{"n_layer": 16, "head_dim": 64, "d_mlp": 1792, "norm": "layernorm", "norm_eps": 1e-06, "rope_base": 10000.0, "rope_fraction": 0.5, "init_std_o": 0.0, "init_std_up": 0.0183, "optimizer": "muon_variant", "lr": 0.0184, "beta1": 0.9, "weight_decay": 0.016, "lr_head": 0.00648, "dataset": "wikipedia_en"}
MLP neurons of a small language model. Each row is named by its layer, matrix (up: input weights) and neuron, and shows model dimensions 0-127. Each number is 50 + 10 x the weight over its row's rms, rounded and kept within 0 to 99.
After each neuron's rows, "fires in" lists the words (lower case) most often at its 100 highest values on Wikipedia text that the model never trained on. A number after a token or word is its count.

L6.up875:52 46 65 56 63 54 44 68 59 49 52 51 43 52 75 47 63 31 43 52 48 38 49 39 46 38 33 41 62 61 55 49 32 47 35 54 41 50 55 45 50 53 49 46 43 42 54 49 55 53 50 63 48 49 58 50 37 31 49 48 50 51 62 48 54 54 57 55 59 62 36 48 38 64 56 36 75 66 55 50 57 32 55 55 64 42 56 42 52 42 54 35 54 49 46 45 56 60 36 51 63 24 60 54 40 59 40 56 60 62 53 39 50 72 56 64 56 55 64 48 35 50 26 44 49 66 48 38
fires in: "died" 25, "ended" 9, "failed" 8, "libretto" 5, "retired" 4, "finished" 4

L3.up1253:75 40 37 62 44 49 50 47 53 39 71 55 37 54 57 44 54 65 56 47 33 48 49 63 19 23 65 41 55 46 41 45 44 36 46 48 66 64 35 69 60 55 47 59 56 65 50 64 43 47 57 64 52 35 49 39 57 54 41 28 41 39 64 31 32 45 48 58 47 63 45 46 62 59 47 51 52 35 51 53 46 53 51 48 40 39 39 48 49 49 51 65 46 36 32 77 46 50 57 45 56 47 43 45 66 55 54 57 35 41 52 66 41 43 45 59 42 55 54 54 55 42 47 35 47 41 48 60
fires in: "father" 18, "daughter" 15, "son" 12, "wife" 11, "mother" 9, "husband" 6

L7.up59:54 66 26 31 45 60 64 52 47 43 52 73 59 40 40 53 51 48 39 40 46 50 46 49 54 53 66 49 52 36 50 67 54 55 45 42 52 49 52 53 59 66 50 33 36 35 45 60 52 52 38 47 49 70 51 48 48 42 32 63 55 53 59 56 46 57 58 43 56 51 45 45 57 56 54 47 48 56 38 57 43 53 41 51 56 60 26 62 48 41 48 44 46 49 50 47 44 43 61 53 54 57 60 67 48 48 39 55 72 56 57 65 33 66 32 50 47 39 66 41 39 49 53 45 55 36 61 47
fires in: "of" 43, "time" 6, "coalition" 4, "few" 4

L3.up17:45 48 58 36 41 41 53 56 71 49 25 65 50 40 44 69 64 59 26 56 48 34 38 47 43 47 47 58 52 51 58 47 60 51 54 28 36 43 41 67 57 67 67 50 46 48 45 55 50 46 62 51 36 55 37 45 58 58 68 44 53 43 58 49 50 46 64 58 21 55 55 35 68 56 26 66 39 49 61 58 60 50 65 53 56 47 47 57 50 40 61 54 53 45 32 52 60 48 46 38 48 43 53 46 38 36 43 60 44 52 39 47 47 60 49 53 45 52 63 49 34 51 72 47 47 56 29 46
fires in: "women" 27, "human" 14, "total" 13, "ocean" 6, "digital" 4, "animal" 4

L6.up1277:48 46 68 58 48 51 54 66 54 46 53 51 49 67 41 47 64 62 62 63 44 55 51 50 55 52 65 59 41 60 39 47 48 41 70 57 60 38 54 68 36 40 51 48 47 54 54 57 41 59 48 46 60 33 67 57 17 41 41 54 41 39 41 51 41 48 44 52 53 45 54 41 36 34 47 48 48 47 44 56 53 41 38 58 60 48 51 43 43 50 57 65 56 40 63 49 40 58 47 48 56 56 77 41 43 41 59 43 53 43 44 26 36 43 30 47 44 63 45 57 49 47 43 44 50 59 37 57
fires in: "when" 30, "how" 12, "been" 10, "while" 9, "which" 9, "have" 7

L3.up389:50 48 52 58 52 64 76 57 36 57 41 49 55 48 42 52 42 49 46 32 66 43 56 39 66 55 56 57 52 52 50 83 37 40 35 47 67 37 48 39 31 47 53 54 46 54 52 65 44 65 64 49 51 43 43 40 67 70 38 63 56 49 49 43 53 58 58 48 36 51 52 63 62 70 43 44 42 43 44 59 51 55 47 60 53 46 45 48 49 46 44 49 48 71 64 58 43 26 58 38 51 46 62 49 44 45 67 41 59 59 35 43 46 54 55 53 63 50 45 45 32 32 51 58 57 48 50 64
fires in: "some" 35, "slope" 5, "few" 5, "collection" 4, "graduate" 4, "nitrate" 4

L3.up1356:55 53 50 72 56 40 57 59 43 46 47 61 50 48 46 38 59 73 46 60 45 49 50 51 61 24 38 72 57 59 45 41 53 67 37 36 47 46 47 42 59 36 59 62 55 49 40 48 49 60 61 42 43 67 53 71 49 40 48 45 68 52 51 42 50 54 34 67 48 30 63 52 47 49 46 33 44 53 55 50 62 59 45 57 63 63 50 46 48 49 56 44 42 45 51 59 49 38 30 29 43 49 51 54 46 52 30 44 69 54 56 40 68 50 31 44 63 57 42 54 29 52 45 23 60 52 46 50
fires in: "main" 17, "north" 16, "primary" 12, "whole" 6, "entire" 5

L3.up311:57 54 49 58 46 59 30 45 34 38 44 57 41 57 65 31 25 53 34 48 52 50 35 59 55 46 41 68 58 49 49 36 53 64 52 38 45 52 35 52 51 26 45 68 66 43 47 39 40 52 51 46 43 43 54 47 62 48 44 44 68 47 41 51 59 56 47 54 52 53 34 48 45 60 47 64 39 47 68 40 57 55 37 49 58 50 64 52 33 53 63 55 37 49 52 58 57 50 53 57 53 64 45 46 49 51 43 55 48 48 48 49 59 53 34 45 57 62 51 54 57 61 32 45 39 61 38 46
fires in: "main" 17, "primary" 12, "pre" 7, "nintendo" 7, "prejudice" 5, "air" 5

L7.up1434:34 55 64 50 54 55 34 46 61 70 39 56 53 47 61 55 48 57 38 61 54 57 56 41 52 34 43 46 66 53 42 56 48 43 49 46 44 49 38 48 54 58 41 44 60 39 36 32 63 42 55 75 48 56 43 48 35 42 56 49 58 51 69 41 42 58 50 54 62 50 42 45 51 60 34 60 32 65 45 59 56 59 58 60 53 43 52 57 55 43 44 55 34 51 60 52 50 41 52 56 35 41 28 55 56 39 52 50 35 70 47 55 50 69 63 56 54 54 47 50 41 46 43 39 31 38 40 53
fires in: "public" 20, "high" 15, "with" 9, "county" 6, "city" 4, "such" 4

L3.up332:50 32 40 34 63 46 41 61 59 51 55 57 59 50 41 36 46 57 57 33 49 46 38 42 49 42 59 59 47 45 56 61 61 48 44 60 51 43 44 59 57 64 67 60 33 51 57 48 55 42 49 51 68 52 45 27 39 45 59 48 51 29 35 47 59 60 67 46 54 40 64 61 40 47 47 39 52 52 55 54 51 36 45 61 49 60 40 48 47 41 35 37 45 62 50 44 45 44 38 55 27 43 46 55 56 43 36 40 47 36 54 43 46 48 41 58 52 48 55 51 49 42 39 41 59 55 46 58
fires in: "wife" 11, "family" 11, "social" 10, "radio" 7, "medical" 6, "vice" 6

L3.up987:46 46 44 63 78 51 62 59 35 57 44 54 56 45 45 52 42 62 30 47 51 64 52 62 42 62 29 44 67 35 45 37 46 47 41 37 61 54 67 56 62 50 41 62 53 22 54 53 38 47 54 40 59 39 46 52 51 66 41 35 55 53 38 60 35 48 40 42 58 63 57 41 48 32 49 44 46 52 47 68 49 42 53 60 39 41 47 41 52 52 68 47 51 58 51 68 38 38 55 34 51 36 73 50 38 51 63 34 55 53 61 50 49 52 50 54 81 53 59 53 64 32 44 42 53 58 71 58
fires in: "team" 29, "school" 17, "party" 15, "city" 10, "studio" 9, "site" 4

L3.up1336:46 68 56 39 61 51 41 64 65 49 33 43 84 47 48 55 50 48 42 51 51 40 41 48 62 33 50 52 51 64 43 69 55 31 44 44 56 61 58 45 46 50 44 59 45 35 36 46 55 38 65 48 68 55 45 59 56 69 47 44 53 55 56 48 53 65 44 50 49 58 43 48 40 71 40 46 64 41 61 63 53 46 38 61 47 37 40 40 48 58 42 48 35 50 54 50 41 45 45 34 55 48 51 28 70 36 60 43 40 49 58 58 33 45 48 25 70 40 63 54 63 55 49 36 45 33 64 54
fires in: "city" 43, "county" 21, "town" 10, "country" 6, "province" 5, "district" 5

L6.up1663:39 54 51 43 46 39 46 51 60 62 67 50 39 20 54 55 38 56 47 67 57 45 72 59 50 40 47 39 43 47 65 55 58 51 38 37 49 48 26 52 32 33 71 31 55 50 52 67 42 50 43 44 52 39 68 46 38 54 42 50 41 54 58 57 55 58 31 56 44 64 50 46 37 52 49 45 66 43 45 37 40 53 72 49 49 59 58 45 50 62 42 52 55 61 55 39 51 52 48 56 53 51 40 57 69 59 61 60 40 48 57 43 60 71 69 57 72 56 39 74 29 66 34 37 54 60 56 65
fires in: "from" 44, "of" 10, "used" 5

L3.up1449:50 44 37 61 40 54 36 59 50 59 41 46 59 49 38 42 49 52 70 44 54 58 72 61 57 50 21 51 36 53 41 45 53 56 65 75 55 44 57 36 56 54 56 57 52 49 70 46 44 43 54 58 46 82 41 35 54 49 59 38 60 63 54 26 61 47 62 41 56 52 47 49 44 54 44 45 36 58 47 51 45 37 66 54 55 33 46 55 57 58 56 44 46 47 42 75 52 56 43 41 58 39 60 48 46 49 46 63 30 53 41 41 62 45 47 40 51 68 38 56 49 39 55 45 45 61 38 41
fires in: "result" 11, "average" 9, "times" 9, "points" 8, "resulted" 7, "total" 6

L7.up1425:51 48 58 46 47 26 69 47 57 53 59 50 40 29 49 40 41 46 59 56 60 62 58 45 36 55 52 43 31 50 44 57 57 70 47 55 50 30 47 39 53 46 53 50 58 40 52 56 52 38 21 42 47 55 49 50 67 62 59 63 60 62 48 51 61 63 39 70 52 52 63 34 63 36 69 47 71 49 47 46 51 45 46 54 41 41 40 44 62 49 40 38 58 53 59 50 44 64 63 54 43 40 52 55 57 47 40 49 53 47 31 45 41 59 49 50 69 55 38 40 48 56 43 61 49 34 58 35
fires in: "august" 22, "september" 14, "december" 13, "november" 7

L3.up249:52 57 43 63 54 37 51 36 58 59 42 55 74 43 51 58 72 27 29 47 50 37 41 59 57 50 42 52 48 39 34 67 54 56 48 40 68 51 51 51 54 48 55 41 51 50 47 48 49 27 52 57 55 40 38 40 67 50 59 55 68 53 49 50 56 50 54 57 42 56 61 60 63 54 51 54 52 61 59 58 30 53 52 44 51 46 66 61 47 41 47 45 55 57 68 42 61 49 36 48 42 45 60 41 52 36 39 36 41 57 58 40 33 65 54 35 39 41 43 66 44 56 45 55 43 68 41 42
fires in: "life" 36, "women" 10, "born" 9, "family" 8, "died" 5, "community" 5

L7.up1349:48 39 38 43 38 50 55 39 50 44 54 47 45 58 63 34 50 32 46 53 56 55 33 61 58 49 50 52 57 47 43 68 70 31 44 53 59 64 48 44 75 62 62 53 44 66 35 44 50 48 46 55 62 44 54 32 63 36 64 63 66 49 62 37 57 44 54 47 38 55 57 50 55 51 46 59 52 51 56 55 50 53 50 48 45 40 61 63 46 63 34 53 48 47 56 58 51 37 52 50 45 61 49 57 46 42 33 40 39 66 54 54 47 56 53 48 50 60 62 49 40 61 45 33 37 64 52 49
fires in: "new" 33, "some" 15, "most" 13, "many" 6

L6.up1150:62 49 50 46 53 44 80 42 45 58 45 45 52 54 44 42 51 41 32 54 56 38 50 48 47 41 46 41 38 42 46 32 61 44 49 56 59 41 60 60 39 35 42 40 48 42 27 43 62 45 51 51 40 69 55 51 62 50 42 62 39 69 55 38 45 51 43 59 52 57 51 33 56 62 59 44 40 64 60 57 51 43 35 39 44 54 53 57 27 56 57 46 50 47 56 39 30 55 51 43 51 40 58 64 42 32 55 46 49 40 42 54 12 46 45 54 66 53 58 47 44 59 66 51 57 56 51 55
fires in: "is" 19, "for" 17, "re" 8, "a" 7

L7.up1072:33 56 50 42 37 48 69 47 44 46 37 60 40 44 50 46 49 45 43 37 54 57 75 59 46 67 56 38 58 55 29 69 41 48 48 34 55 55 53 50 61 42 42 32 57 62 35 53 49 64 32 46 53 43 66 46 47 58 59 50 58 40 65 36 44 64 52 59 43 36 52 42 48 57 57 54 47 45 48 38 39 39 26 43 56 51 53 52 56 64 49 55 25 56 57 62 57 61 50 52 52 66 41 41 47 62 37 58 47 55 63 41 53 54 52 33 33 71 41 59 49 45 44 40 58 46 40 47
fires in: "of" 20, "other" 18, "major" 8, "various" 5, "several" 4

L6.up1031:58 43 60 44 37 34 30 73 40 42 32 41 59 54 57 48 36 45 51 35 54 47 56 68 51 48 38 48 50 58 65 57 38 48 36 44 60 65 54 33 41 48 65 49 65 54 52 57 53 52 59 59 54 76 42 24 47 50 52 41 53 53 40 50 62 37 46 47 49 52 58 47 39 56 44 46 46 58 69 53 45 65 69 45 51 43 63 56 54 56 36 57 59 36 67 61 66 41 52 49 54 48 57 42 46 41 37 48 57 59 23 48 40 46 56 55 60 60 52 51 48 64 65 49 59 57 43 56
fires in: "of" 30, "some" 27, "many" 10, "those" 8, "these" 6, "most" 4

L3.up142:54 52 70 57 40 61 49 42 23 49 40 38 46 66 46 61 50 48 46 52 66 50 62 42 59 59 69 51 59 30 49 74 48 64 49 54 54 39 43 46 54 43 63 57 58 48 41 31 41 25 53 71 42 62 47 42 45 31 29 24 42 44 49 60 44 61 40 47 48 53 50 51 67 45 61 55 59 65 54 56 62 47 51 44 57 50 60 56 36 69 53 46 64 48 45 51 28 29 65 30 60 47 42 56 37 68 57 59 60 57 65 43 49 52 41 47 34 44 69 48 54 59 50 54 38 52 33 47
fires in: "served" 25, "worked" 14, "run" 13, "other" 10, "serving" 6, "remained" 6

L3.up886:47 59 42 49 39 59 51 65 47 44 34 46 44 33 50 47 52 51 57 46 63 54 63 34 47 33 64 56 65 42 54 69 54 54 47 72 60 41 49 50 46 64 43 45 51 39 61 52 56 43 39 46 45 56 52 53 56 49 59 58 73 31 58 52 51 45 43 49 55 41 62 49 62 45 57 65 48 34 67 59 56 50 19 30 51 66 44 58 39 36 50 58 55 47 48 46 38 38 59 53 51 59 50 48 46 46 38 40 51 35 42 55 64 52 44 37 41 40 50 46 36 65 53 32 51 43 54 46
fires in: "km" 29, "satellites" 7, "ran" 7, "sat" 4, "harbour" 4

L3.up644:48 57 64 44 43 50 30 57 68 40 39 60 42 38 47 47 52 69 73 70 50 48 63 38 69 36 42 48 21 68 59 50 54 36 59 58 58 52 52 44 56 61 49 43 53 55 47 31 50 62 51 46 63 61 54 48 43 40 57 49 41 51 52 46 48 59 37 45 42 45 54 48 49 49 54 58 42 46 48 70 44 53 44 54 47 46 66 31 49 55 56 57 63 67 53 66 31 55 44 33 47 43 60 51 31 37 51 47 42 54 39 45 51 62 50 42 66 60 68 54 63 38 65 71 56 61 61 53
fires in: "total" 18, "100" 18, "million" 13, "40" 13, "average" 6

L7.up1770:62 54 58 38 45 50 43 52 52 38 51 55 64 55 58 43 42 56 56 72 32 42 50 48 59 46 31 48 43 53 54 67 34 55 49 47 57 52 47 52 61 32 38 57 56 48 51 52 40 51 50 54 59 43 58 36 46 50 35 58 50 51 49 45 53 49 55 54 55 42 62 60 40 62 69 31 30 56 64 50 22 49 69 53 57 48 40 49 44 44 49 63 48 65 54 36 48 55 36 59 41 51 53 41 49 39 40 53 39 36 56 35 40 70 64 39 59 76 52 69 61 57 54 53 43 50 50 42
fires in: "born" 30, "life" 9, "died" 8, "early" 6, "killed" 6, "son" 6

L3.up1640:52 48 40 36 72 44 31 51 45 31 55 54 45 56 43 35 66 57 52 80 55 55 38 70 39 34 42 51 45 37 46 55 61 37 38 19 56 49 48 55 44 63 57 56 54 57 56 45 62 42 32 59 43 47 50 46 54 41 54 43 43 47 59 39 39 45 76 57 56 56 75 61 50 59 60 56 47 58 56 42 49 53 55 44 39 36 48 44 50 44 41 57 42 31 65 64 56 48 45 36 68 43 52 50 76 62 58 35 28 61 41 43 42 55 60 47 41 49 43 46 44 57 50 37 46 54 54 50
fires in: "born" 15, "son" 13, "daughter" 12, "father" 11, "married" 6, "mother" 6

L7.up49:26 47 64 40 49 52 38 44 36 43 69 60 53 60 27 48 52 43 34 53 51 52 48 49 43 56 54 43 53 42 43 49 41 56 61 47 69 42 68 46 45 50 52 41 44 62 35 61 58 35 43 51 66 44 58 65 46 46 42 50 55 55 63 58 42 44 60 45 62 62 62 34 60 68 51 33 39 51 27 57 71 64 55 40 54 56 80 47 41 52 47 60 38 41 52 50 40 38 52 48 47 73 57 58 48 50 55 52 42 53 45 36 65 43 38 62 41 59 37 62 70 39 43 58 45 58 29 44
fires in: "that" 31, "which" 13, "although" 11, "while" 5, "where" 5

L3.up441:53 42 46 30 48 59 52 42 61 71 57 61 71 31 59 50 59 49 44 29 46 60 55 33 40 54 39 58 63 67 44 54 60 65 40 59 73 44 25 44 47 56 40 48 48 44 42 56 50 57 47 44 45 52 48 48 72 31 48 56 51 42 61 59 68 52 47 52 41 63 52 56 51 35 63 47 45 39 56 58 39 36 53 55 57 26 46 63 58 48 45 58 44 56 44 43 59 63 33 51 46 42 52 31 62 49 60 54 46 68 38 53 21 59 42 55 50 43 51 42 52 65 39 36 50 44 49 63
fires in: "w" 27, "mi" 13, "ft" 6, "wrede" 5, "worx" 5, "wsa" 4

L3.up1184:53 43 56 42 56 46 44 48 53 54 47 50 41 46 37 46 49 31 59 49 61 49 35 60 58 36 58 62 52 53 55 57 49 44 50 48 62 66 69 30 55 50 55 42 42 74 49 41 53 38 52 45 64 46 45 26 46 46 47 57 38 45 43 47 54 57 59 29 40 54 77 36 47 63 46 59 42 74 58 43 66 57 62 63 52 59 42 41 31 59 38 51 50 50 66 57 51 62 31 48 66 44 38 52 44 56 53 38 67 56 36 44 52 57 43 55 37 42 32 50 54 61 64 49 37 48 45 60
fires in: "due" 32, "following" 8, "this" 8, "source" 6, "resulted" 6, "next" 6

L3.up1341:34 33 58 40 47 46 76 45 60 70 48 49 56 52 60 50 50 46 44 30 50 63 60 58 40 46 47 42 61 53 51 57 54 70 45 41 42 42 39 56 45 47 42 46 42 43 42 25 52 58 39 49 53 58 41 48 55 44 43 51 58 52 45 48 39 51 49 48 61 57 46 47 48 64 57 46 49 43 50 57 54 43 46 51 48 66 48 49 46 40 47 42 40 68 57 49 49 55 45 47 64 46 48 48 53 46 62 68 67 58 55 67 41 34 45 55 42 42 44 55 58 67 44 40 59 42 40 47
fires in: "w" 26, "ksa" 12, "kor" 9, "k" 6, "worx" 5, "wrede" 5

L7.up180:45 45 53 53 56 45 51 58 34 62 55 50 49 40 29 40 41 39 51 32 44 48 43 44 44 38 65 35 54 42 72 55 54 37 36 51 52 58 40 70 41 54 56 47 52 38 43 49 39 53 59 62 58 46 37 54 66 47 36 55 49 41 39 42 55 52 52 56 56 54 74 34 33 61 40 48 51 62 27 54 64 51 44 60 44 37 39 60 51 51 54 46 18 50 40 46 46 34 49 50 66 63 37 49 67 41 36 33 51 44 54 52 53 68 37 41 65 42 59 24 66 48 64 37 60 52 69 61
fires in: "of" 57, "in" 20, "and" 5

L3.up1038:56 32 35 46 56 61 40 47 48 35 53 51 62 52 58 54 51 43 41 34 44 41 49 46 24 50 53 60 63 54 42 52 37 60 48 62 49 50 35 41 58 70 46 53 56 59 40 56 49 41 45 45 58 64 51 66 55 53 42 45 59 59 41 46 45 53 42 61 38 62 36 69 27 68 51 52 52 52 50 72 53 58 49 47 59 46 45 56 47 49 47 51 59 41 51 51 53 62 52 60 56 40 70 57 34 62 40 49 51 57 69 38 49 44 62 59 44 35 55 33 62 62 46 64 52 56 34 64
fires in: "over" 31, "season" 11, "note" 6, "wizard" 6, "years" 4

L7.up1236:61 51 59 55 39 41 47 64 39 76 38 45 57 48 45 50 50 43 46 49 41 46 26 47 46 41 44 56 50 75 46 51 45 43 37 51 60 48 72 28 51 48 47 34 57 66 64 51 46 43 56 49 43 55 55 38 56 48 53 34 62 49 56 46 49 59 44 69 50 54 61 57 67 40 41 42 33 53 60 54 46 52 48 49 43 42 30 51 46 45 53 74 48 55 64 63 43 51 53 30 63 62 57 31 54 45 37 51 43 55 47 53 45 57 46 37 46 49 57 49 43 39 54 40 52 58 66 51
fires in: "women" 15, "s" 15, "white" 10, "female" 10, "black" 8, "orphan" 6

L3.up1518:50 56 63 46 50 65 50 38 55 57 46 54 49 35 62 65 61 30 53 40 52 45 48 68 58 39 44 54 58 48 45 65 41 63 40 46 41 49 35 48 50 37 56 44 67 56 51 46 62 47 55 51 46 17 64 45 46 64 54 60 62 56 50 42 58 42 33 56 35 59 54 52 39 46 40 65 51 59 56 56 43 57 30 33 61 63 57 50 33 42 43 53 48 49 39 28 54 45 50 67 32 52 53 43 53 57 51 52 42 47 65 56 48 43 44 57 42 51 46 42 55 37 56 45 42 39 29 55
fires in: "world" 39, "european" 10, "global" 10, "asian" 8, "worldwide" 6

L7.up242:64 48 36 59 30 35 34 55 37 49 47 63 69 52 52 34 48 69 54 47 55 54 21 47 43 36 39 45 46 60 55 57 59 37 31 50 45 39 54 64 40 24 39 51 32 55 43 56 63 49 59 38 44 57 67 57 64 50 53 45 53 55 63 55 45 48 64 73 52 56 51 58 47 60 58 54 42 40 47 72 59 52 47 41 42 39 45 49 48 61 33 44 41 62 46 36 45 49 50 57 65 46 52 61 45 47 47 60 56 47 59 36 32 44 53 58 56 55 38 41 35 51 29 36 47 47 67 51
fires in: "for" 32, "in" 14, "like" 8, "than" 5, "as" 4, "need" 4

L6.up99:50 48 62 66 40 38 51 38 54 59 50 70 62 41 67 71 42 35 43 40 50 66 62 57 75 47 65 56 43 59 53 50 44 40 45 30 52 60 46 51 49 29 37 49 41 40 45 61 41 36 46 45 57 57 67 66 38 39 50 57 64 69 42 52 41 46 42 43 52 51 59 55 61 48 63 42 51 41 55 38 46 42 51 45 66 40 49 40 45 49 48 53 63 40 60 63 34 49 48 45 61 39 59 33 43 34 55 78 44 48 59 32 55 61 45 59 53 53 39 55 53 61 39 53 56 50 47 56
fires in: "of" 35, "while" 9, "up" 8, "time" 5

L6.up773:55 60 61 44 54 46 49 51 61 74 63 54 55 24 41 52 52 39 54 36 47 46 57 40 50 49 31 33 41 29 65 70 53 68 51 50 61 53 44 58 56 48 54 51 52 49 68 66 61 31 45 51 48 38 62 49 55 39 51 53 35 63 48 44 68 48 43 53 39 48 29 38 63 41 49 47 54 52 31 39 49 43 66 69 63 55 58 36 27 51 50 40 36 47 44 58 48 61 53 40 42 49 45 38 51 68 40 57 59 52 42 56 50 51 64 47 40 50 34 55 50 53 46 57 38 51 49 54
fires in: "of" 81, "commanding" 6, "commanded" 4

L7.up1583:61 48 70 37 42 52 42 61 66 32 37 31 51 51 57 63 55 38 61 60 55 54 58 60 52 48 55 58 38 63 43 46 55 39 57 54 58 45 61 64 36 62 35 49 46 47 68 56 51 59 39 51 61 61 57 67 65 24 50 58 43 52 44 59 46 51 50 46 53 43 36 52 53 34 67 30 70 36 53 47 46 42 47 59 58 56 54 43 55 55 45 33 48 47 54 48 41 53 49 42 38 68 40 36 48 55 39 49 62 59 48 46 51 48 44 68 52 53 39 31 70 54 40 40 50 38 63 54
fires in: "1" 13, "august" 9, "for" 9, "july" 8, "september" 8, "may" 7

L7.up776:50 53 49 39 62 38 48 43 43 56 63 53 64 37 57 35 55 43 60 50 50 50 38 37 45 11 33 48 46 61 68 50 57 37 60 74 54 29 44 55 45 35 73 33 40 50 45 46 40 60 55 48 53 74 46 45 37 40 59 70 45 58 32 50 55 56 51 64 31 52 52 51 41 50 48 51 56 52 69 34 42 52 55 46 50 49 48 48 42 61 59 36 44 45 67 46 49 67 55 48 59 40 55 49 58 48 40 58 44 58 42 48 61 43 58 59 55 58 60 56 57 54 46 45 66 63 48 38
fires in: "and" 32, "of" 20, "in" 16, "on" 13, "to" 4

L3.up475:47 28 60 63 61 44 54 57 40 47 42 56 51 49 38 46 47 49 29 33 31 56 36 40 35 52 50 52 64 49 46 50 49 55 30 60 51 63 49 58 40 51 59 61 46 38 72 57 48 46 55 37 51 37 62 39 54 68 48 37 47 44 60 53 49 41 41 69 51 54 49 50 56 53 39 68 54 63 42 74 50 49 43 41 50 55 58 33 52 65 55 35 35 40 54 61 71 45 58 51 58 45 59 52 56 57 49 38 52 49 50 44 47 53 33 38 56 51 64 34 38 71 47 61 35 62 58 56
fires in: "year" 21, "season" 12, "years" 7, "player" 6, "air" 5, "best" 5

L3.up996:56 45 50 59 53 50 52 46 26 52 41 55 45 59 53 62 42 38 33 59 65 47 53 43 50 54 49 46 65 52 44 50 34 61 47 68 56 40 39 42 37 62 60 34 51 48 56 52 68 47 61 58 62 39 56 35 48 28 58 64 45 49 61 63 57 60 59 61 44 43 53 42 68 45 60 43 43 51 44 57 39 46 49 46 43 59 70 40 43 59 72 34 54 53 67 54 32 49 53 70 44 68 61 51 48 39 35 44 54 52 33 56 41 64 29 42 49 55 58 53 38 75 42 50 54 48 26 70
fires in: "served" 25, "satellites" 7, "serving" 6, "entered" 6, "serves" 4, "sat" 4

L3.up636:47 49 54 42 55 72 49 51 44 53 36 70 54 51 33 42 48 44 46 48 35 46 63 55 63 69 54 59 55 75 57 59 43 58 43 55 85 39 49 54 69 48 40 63 55 46 39 54 63 61 61 58 54 48 46 47 55 58 48 46 59 52 49 45 58 55 43 50 45 62 70 38 58 26 37 59 38 53 54 44 54 62 43 48 44 50 38 53 43 47 67 54 42 49 41 41 42 62 51 27 52 51 60 43 46 55 49 51 66 41 50 55 40 31 37 72 50 43 66 37 32 27 49 73 53 37 40 54
fires in: "american" 32, "association" 12, "european" 7, "developed" 6, "fellow" 5, "asian" 5

L7.up903:46 33 46 37 56 57 52 59 33 47 44 53 58 59 43 46 61 25 39 55 46 57 56 38 43 53 52 71 42 51 51 54 53 35 47 40 26 59 33 63 62 48 39 55 47 56 44 60 58 56 67 59 42 62 56 59 39 24 40 69 47 52 50 61 63 53 51 58 62 48 47 51 46 53 54 62 65 47 52 37 50 50 34 36 52 44 62 58 48 59 53 50 52 51 42 51 48 40 45 66 49 40 70 24 43 54 65 46 48 69 43 46 48 64 41 48 55 50 63 47 55 52 38 44 71 39 40 38
fires in: "to" 20, "for" 17, "in" 16, "by" 13, "with" 7, "out" 4

L3.up715:50 38 67 35 53 65 44 54 42 42 62 46 49 53 28 44 48 38 57 41 63 56 55 39 47 58 48 51 35 53 44 54 49 49 64 43 49 54 67 52 56 50 43 43 58 60 62 40 48 37 39 54 72 44 46 43 35 62 44 47 37 52 45 41 48 71 46 53 33 43 52 70 51 71 42 56 73 20 48 31 44 43 45 44 49 61 64 33 40 44 45 57 25 65 61 51 37 52 52 51 46 67 48 47 52 26 55 40 62 63 57 35 64 46 44 37 50 26 54 34 50 48 64 56 44 41 59 51
fires in: "0" 21, "spent" 8, "following" 8, "resulted" 6, "involved" 5, "split" 5

L3.up808:42 29 54 54 57 42 57 46 48 50 47 36 32 49 44 44 43 36 45 59 54 63 45 44 55 40 48 51 45 61 51 41 59 35 52 66 42 44 55 27 64 50 41 82 60 36 42 52 46 48 46 57 54 59 56 57 58 29 52 49 70 52 47 34 49 53 58 38 55 64 49 60 55 66 43 47 28 63 58 55 56 50 56 50 44 45 54 54 63 59 56 57 56 41 49 27 57 46 52 53 65 57 60 48 54 44 38 71 53 51 44 53 50 40 43 53 59 71 61 40 33 69 52 30 56 34 64 51
fires in: "no" 52, "indonesia" 7, "noddy" 6, "philippines" 4

L7.up1500:49 26 59 49 43 55 55 65 60 40 37 54 62 65 44 40 55 50 49 55 50 32 42 49 35 50 42 62 57 60 52 58 74 21 57 36 66 62 54 56 48 51 39 52 51 42 46 57 54 31 61 44 58 61 65 39 47 34 45 67 41 41 76 44 59 50 50 65 39 65 30 57 40 34 55 72 67 60 62 54 54 44 41 40 49 51 60 54 53 64 56 47 37 49 45 53 38 57 35 48 53 57 44 47 42 58 52 44 50 56 38 60 60 38 58 49 58 47 61 50 43 54 38 57 48 52 59 54
fires in: "for" 62, "to" 17, "of" 11

L6.up754:44 52 61 50 40 47 57 39 32 51 50 20 43 62 47 46 50 48 39 44 63 41 52 45 55 57 44 48 73 36 37 58 51 60 72 58 49 55 47 57 53 54 50 54 54 57 47 49 45 48 39 41 61 45 57 37 40 59 59 34 56 53 70 54 53 61 67 49 53 61 42 60 46 48 51 42 57 76 54 64 37 46 35 70 59 51 53 55 49 53 42 40 52 40 64 49 51 62 52 24 51 40 57 56 45 67 56 41 58 39 52 39 67 55 38 40 43 56 45 60 59 53 49 40 50 47 56 26
fires in: "both" 19, "only" 16, "make" 12, "other" 5, "various" 5

L6.up1716:56 36 21 49 46 34 45 58 52 45 48 46 58 44 53 45 56 53 56 59 36 55 49 51 50 39 73 44 48 53 50 66 57 43 65 43 43 49 50 56 55 39 42 45 39 40 64 47 54 42 55 53 48 43 59 37 42 50 32 54 48 57 48 50 52 48 69 48 44 46 67 66 48 50 52 44 50 40 55 42 55 47 53 43 52 50 25 65 51 68 52 77 41 56 53 41 44 45 38 34 65 51 47 42 42 43 27 42 50 56 61 50 56 55 54 43 59 56 62 54 51 48 53 44 41 43 58 47
fires in: "born" 23, "life" 13, "education" 6, "biography" 4, "machine" 4